{"qk_norm": true, "parallel_block": false, "init": "uniform", "seq_len": 1024}
MLP neurons of a small language model. Each row is named by its layer, matrix (down: output weights) and neuron, and shows model dimensions 96-191. Each number is 200 + 20 x the weight over its row's rms, rounded and kept within 0 to 999. A neuron's up and down rows have the sign that makes its largest values positive.
After each neuron's rows, "raises" lists the tokens whose logits its output raises most directly, leaving later layers aside.

L2.down1058,208,201,192,210,208,212,184,212,200,219,198,229,244,182,214,190,229,194,229,206,195,179,206,234,206,164,201,229,201,164,215,178,205,180,231,189,198,213,215,200,223,165,222,173,171,198,203,194,210,202,215,208,200,217,204,198,196,196,175,226,237,181,237,215,175,217,164,172,196,186,212,216,256,205,200,200,199,190,191,224,191,209,187,233,214,161,181,235,209,170,208,183,183,201,173,223
raises: "ri", "r", "ur", "re", "l"

L6.down207,222,190,177,196,246,181,198,195,191,188,175,206,171,204,254,165,219,180,208,218,236,221,180,184,198,174,189,215,163,221,193,205,161,191,182,256,198,207,157,164,200,191,181,203,223,207,226,186,173,188,222,183,197,182,207,206,187,190,177,211,200,203,198,179,209,204,189,210,205,217,174,222,211,216,181,195,206,218,218,180,199,213,236,180,143,211,208,196,198,168,171,180,206,200,170,188
raises: "er", "er,", "ers", "er.", "ers,"

L2.down220,238,186,176,197,220,186,183,193,196,231,217,219,186,182,216,194,198,212,205,224,195,174,229,178,251,236,183,224,176,182,208,215,211,179,225,213,185,166,200,179,200,201,244,201,192,170,205,199,223,205,190,197,184,196,179,183,218,191,210,212,194,167,161,174,216,211,175,185,139,207,222,209,191,186,200,226,201,199,207,206,197,186,192,195,177,197,172,204,194,196,211,175,189,225,211,188
raises: "ised", "ized", "ities", "isation", "ising"

L2.down472,155,248,198,209,232,201,248,147,204,224,235,190,201,189,199,263,181,211,194,225,207,182,233,202,220,178,182,226,233,187,196,212,187,182,212,195,197,188,192,185,180,187,215,203,208,227,193,187,225,203,224,155,191,204,211,197,187,183,209,210,189,214,209,208,197,229,224,209,239,176,163,210,198,187,203,214,222,225,193,209,204,195,197,215,218,200,189,207,203,196,171,224,197,137,204,196
raises: " mother", " wife", " Maria", " married", " mother,"

L2.down1251,214,237,235,150,195,201,187,235,194,217,169,222,200,169,237,146,221,193,194,269,211,180,179,217,183,202,206,181,195,218,203,227,203,202,207,191,212,167,174,218,173,207,194,236,264,194,188,173,175,207,219,186,222,196,209,182,198,210,168,243,193,193,194,160,198,219,198,185,190,189,210,199,197,202,174,197,185,181,235,170,178,226,158,205,186,186,173,211,215,198,213,242,201,197,208,164
raises: " currently", " still", " now", "n't", " thus"

L7.down67,219,202,186,192,213,223,177,231,206,197,236,194,197,227,189,195,184,203,187,221,205,190,208,202,178,186,206,202,196,210,219,190,194,224,214,185,249,179,202,226,187,226,181,179,219,229,187,248,185,200,201,216,205,183,178,212,241,178,199,215,245,177,168,209,191,193,190,200,222,204,179,193,181,194,187,164,194,213,231,205,180,214,199,210,251,173,192,233,198,197,207,189,181,184,223,150
raises: "ays", "ay,", "oub", "act", "ex"

L6.down675,205,203,193,212,192,152,215,182,213,181,220,175,194,178,194,189,195,233,201,189,238,194,208,202,222,180,181,199,216,193,198,190,196,208,180,322,239,192,192,201,208,206,203,181,201,227,212,225,190,216,222,219,243,209,163,202,207,174,184,204,194,194,168,226,188,210,199,188,211,179,240,267,268,214,183,201,224,180,232,214,196,228,195,192,205,209,202,243,208,224,206,195,195,196,200,199
raises: " happened", " was", " would", " did", " died"

L7.down1376,209,164,214,176,205,198,188,208,220,186,194,191,198,188,212,188,239,184,224,174,217,213,202,169,169,207,179,184,185,183,201,212,186,229,242,253,213,235,226,165,195,204,224,197,183,189,208,205,206,190,191,175,235,207,176,199,204,189,164,202,180,198,212,179,188,208,195,185,172,192,219,222,178,219,228,224,210,205,192,181,217,188,221,202,193,206,175,193,231,200,171,207,200,198,171,170
raises: " done", " discovered", " written", " announced", " granted"

L7.down210,190,173,189,226,170,237,206,236,220,166,206,217,202,183,196,206,195,200,201,201,209,248,228,215,218,235,169,218,221,183,223,159,195,214,202,239,234,203,263,206,175,190,178,210,202,205,239,173,225,192,194,188,183,218,217,195,192,162,157,212,185,178,171,193,213,238,185,206,166,193,195,205,211,219,208,216,243,189,187,181,179,214,218,191,154,213,201,211,201,222,186,209,190,192,188,183
raises: " been", " done", " received", " placed", " drawn"

L2.down1393,215,211,201,176,197,202,175,185,225,204,226,224,194,211,194,170,189,177,211,192,206,214,190,217,199,215,168,207,137,188,217,204,160,183,203,160,204,202,236,203,179,214,181,182,229,194,186,201,231,208,216,219,179,211,199,194,205,190,183,208,240,226,212,217,233,212,201,190,192,207,219,180,203,193,210,186,192,227,193,222,217,186,185,209,181,206,184,206,178,164,220,217,214,173,185,246
raises: "a", "ed", "pl", " pl", "ah"

L2.down406,203,213,186,200,206,186,206,228,197,201,208,165,218,163,203,205,234,189,170,192,221,203,175,183,206,201,220,177,177,204,192,180,227,191,175,186,231,178,196,204,195,204,210,190,185,214,186,203,251,203,227,201,198,209,210,185,228,183,186,214,159,185,187,175,223,213,180,195,217,218,205,227,167,173,190,184,181,200,234,201,166,206,233,202,193,159,222,208,207,176,153,216,201,208,196,198
raises: "er,", "er.", "ert", "er", " (aged"

L3.down516,152,176,195,188,193,226,229,204,176,219,214,225,217,161,184,201,184,209,244,191,215,192,203,205,206,185,176,194,212,201,171,194,208,224,197,174,215,221,194,162,240,171,259,206,215,202,186,176,179,234,205,188,219,209,213,186,174,200,159,226,205,194,157,181,193,188,190,200,207,209,166,187,227,187,174,177,194,178,194,177,205,173,177,209,183,213,190,220,200,163,196,167,175,210,217,222
raises: " 16", " 17", " 15", " 14", " 10"

L3.down1291,194,189,178,202,210,183,199,202,190,200,200,180,206,187,216,221,175,221,202,187,162,156,202,206,195,218,181,197,191,234,184,227,197,222,188,197,195,211,197,191,199,189,246,168,205,209,168,169,195,191,183,195,180,229,198,188,208,187,203,209,185,185,149,184,198,178,214,183,206,178,173,189,174,185,179,217,222,223,195,165,192,210,198,157,229,231,198,228,179,176,208,203,205,225,196,229
raises: " education==", " born", " life==", " education", "Born"

L7.down116,242,211,194,203,202,225,191,193,215,211,174,201,223,204,195,234,226,219,222,221,199,210,204,188,214,216,203,217,174,208,187,228,178,219,207,142,228,222,251,229,168,220,233,223,213,192,220,203,175,172,189,214,197,201,220,191,205,241,208,194,199,209,212,213,187,199,203,161,216,156,209,202,265,219,214,193,212,196,209,178,207,204,197,189,178,210,202,215,217,232,182,162,175,172,176,214
raises: "T", "C", "A", "BA", "M"

L2.down614,249,192,193,178,210,196,198,211,180,191,202,198,185,213,201,187,204,234,209,179,176,194,208,224,231,194,183,185,177,227,180,194,212,207,197,179,170,178,219,193,191,195,224,184,168,212,197,224,156,193,188,222,195,193,199,209,201,207,227,209,214,195,180,185,181,204,244,198,205,202,195,219,207,197,195,180,191,188,192,176,231,214,172,200,234,206,215,193,186,219,208,212,151,219,186,184
raises: "Th", "ief", "wart", " \"Th", "ither"

L2.down1453,165,224,201,192,193,194,207,220,190,191,191,190,248,168,164,209,172,217,180,211,191,243,207,173,228,226,215,226,174,198,237,199,203,194,221,206,177,188,219,186,177,228,190,204,203,210,208,178,176,205,200,170,231,190,220,227,249,215,167,204,179,212,202,183,183,191,185,210,207,189,201,189,190,208,196,188,175,168,197,181,195,214,194,217,192,184,208,222,219,201,177,205,199,211,216,202
raises: " the", " their", "els", "ts", "aded"

L3.down663,204,206,220,198,224,212,195,195,188,216,192,175,206,214,219,237,201,192,226,215,205,155,200,211,255,190,207,231,214,199,193,175,214,220,222,162,204,213,201,213,204,219,209,222,167,210,213,200,200,168,225,153,196,212,172,219,177,186,220,221,188,186,199,232,218,211,168,184,214,205,181,176,221,188,213,217,206,238,206,195,213,179,191,196,205,230,186,218,219,234,195,180,226,190,207,203
raises: " in", " in.", " Province:", "In", " results"

L2.down538,177,170,198,204,159,187,233,247,164,198,204,183,210,205,192,204,194,187,226,186,203,212,190,213,183,219,226,181,177,182,195,216,172,213,218,191,204,204,219,203,198,235,214,240,203,197,213,169,192,195,155,218,163,211,207,167,203,197,197,193,214,180,205,185,233,175,235,172,175,219,201,219,174,176,202,261,193,214,193,176,173,206,172,209,172,230,197,219,186,193,233,178,236,195,175,221
raises: ",000", "00", "000", "800", "50"

L7.down715,193,205,203,183,203,190,199,199,199,201,214,168,181,224,175,217,180,204,181,225,175,195,181,216,238,172,190,182,189,152,186,198,174,200,200,243,217,202,209,208,183,187,191,200,210,208,198,223,173,199,236,168,163,220,221,203,191,224,179,170,185,196,209,225,199,219,225,238,190,185,197,194,211,184,179,190,180,190,205,224,228,163,201,208,215,187,213,209,188,227,208,193,231,176,201,199
raises: " the", " a", " their", " an", " its"

L7.down657,216,237,181,222,197,193,202,179,231,172,232,203,212,190,175,187,196,190,175,231,229,216,186,196,209,211,191,212,216,197,247,166,211,216,203,211,234,217,177,170,182,201,214,154,174,193,204,200,219,215,170,203,189,208,162,215,203,209,163,177,161,224,214,195,206,199,207,180,198,172,223,220,287,198,191,202,218,204,210,190,226,195,184,225,198,215,228,216,218,204,170,210,199,195,155,176
raises: "'s", " wrote", " (who", " won", "°"

L7.down36,201,203,232,215,242,179,222,174,229,177,206,204,177,205,189,211,216,198,225,203,183,203,201,186,214,230,186,216,201,213,194,204,211,198,200,285,212,208,202,209,186,222,173,198,235,158,180,227,192,226,212,178,203,198,194,181,209,177,223,201,210,190,163,186,195,210,214,226,211,202,206,221,152,219,206,148,213,177,204,201,216,179,197,187,226,181,222,192,209,216,231,195,195,193,189,185
raises: " all", " America", " times", " countries", " Asia"

L6.down612,170,219,221,216,169,207,229,196,213,219,204,162,164,177,198,199,222,181,204,214,180,197,213,210,219,198,207,179,197,217,182,207,215,192,234,237,231,222,225,191,172,212,223,192,227,221,192,174,235,207,183,181,224,213,224,197,214,195,201,226,203,212,224,171,204,188,215,206,188,188,175,216,221,204,195,205,171,222,186,199,236,188,212,192,199,191,210,188,194,203,183,193,213,195,188,167
raises: "s,", "s.", "s)", "s\"", "ing."

L6.down1266,186,155,190,205,220,193,218,167,197,186,190,210,218,172,190,168,176,195,186,205,205,180,233,193,217,207,196,201,187,220,191,170,206,207,188,282,196,198,198,219,228,227,199,230,223,214,226,196,201,189,202,198,198,198,194,183,195,196,181,211,241,230,204,245,193,234,198,196,203,201,224,197,171,213,175,182,237,215,208,206,181,214,213,217,222,208,220,191,220,198,222,190,222,172,180,194
raises: " on", " in", " near", " inside", " downtown"

L6.down1533,233,169,191,182,215,213,186,209,233,221,191,210,208,186,181,214,237,248,180,200,183,182,194,206,223,180,190,167,226,238,236,250,201,207,182,152,232,209,192,187,231,183,200,213,190,224,207,209,201,197,199,191,212,239,217,221,178,168,194,190,209,186,194,197,181,203,235,198,234,201,241,207,154,184,200,229,195,219,207,210,177,206,178,178,204,227,203,210,213,186,198,225,228,222,223,225
raises: "|---|---|---|---|---|", "|---|---|---|", "|---|---|---|---|", " deal", "|---|---|---|---|---|---|"

L7.down229,236,214,206,212,182,191,201,197,191,187,192,173,180,218,156,199,154,192,196,169,257,181,213,232,212,204,189,196,185,189,195,198,142,200,206,258,217,196,200,181,190,197,209,203,203,195,184,182,180,226,196,213,202,188,226,202,191,208,207,189,237,216,210,218,180,199,191,229,175,193,209,197,189,188,194,216,213,240,197,177,209,198,187,201,213,218,204,215,234,224,207,202,181,213,176,220
raises: " the", " him,", " him", " him.", " against"

L6.down1233,179,246,178,208,209,216,216,221,186,209,201,166,188,168,214,201,203,206,182,209,177,207,189,223,162,198,239,195,202,181,187,211,201,174,212,199,174,188,168,189,205,208,203,186,207,170,206,206,187,191,178,212,221,210,235,186,175,224,201,180,193,198,211,209,175,197,204,167,211,205,198,188,234,205,220,201,169,216,193,214,216,169,182,239,192,187,161,199,209,129,211,170,187,203,178,209
raises: " householder", "his", "rit", " least", " listing=="

L2.down1289,175,200,212,223,204,210,192,210,227,173,193,215,194,192,235,191,196,225,206,180,219,204,183,188,205,211,179,181,204,201,214,166,205,176,202,181,229,197,196,209,208,194,157,181,199,184,214,229,216,180,160,171,205,212,173,212,222,184,194,197,186,201,169,149,198,202,222,202,221,181,192,225,206,194,219,178,278,218,194,180,207,187,240,208,205,185,186,200,172,224,182,196,212,206,214,184
raises: "zy", "vers", "hy", "x", "za"

L7.down403,247,181,225,207,227,204,224,185,194,161,200,220,196,192,201,211,187,172,194,211,236,217,204,201,211,169,246,197,246,185,190,182,185,272,195,209,188,218,210,191,198,193,192,204,194,197,181,213,210,190,188,182,212,212,182,187,181,167,187,183,191,224,197,218,240,211,189,216,220,216,210,198,271,180,219,211,187,188,198,196,197,213,174,151,183,203,231,210,197,187,190,212,203,212,199,207
raises: " was", " to", " in", " occurred", " through"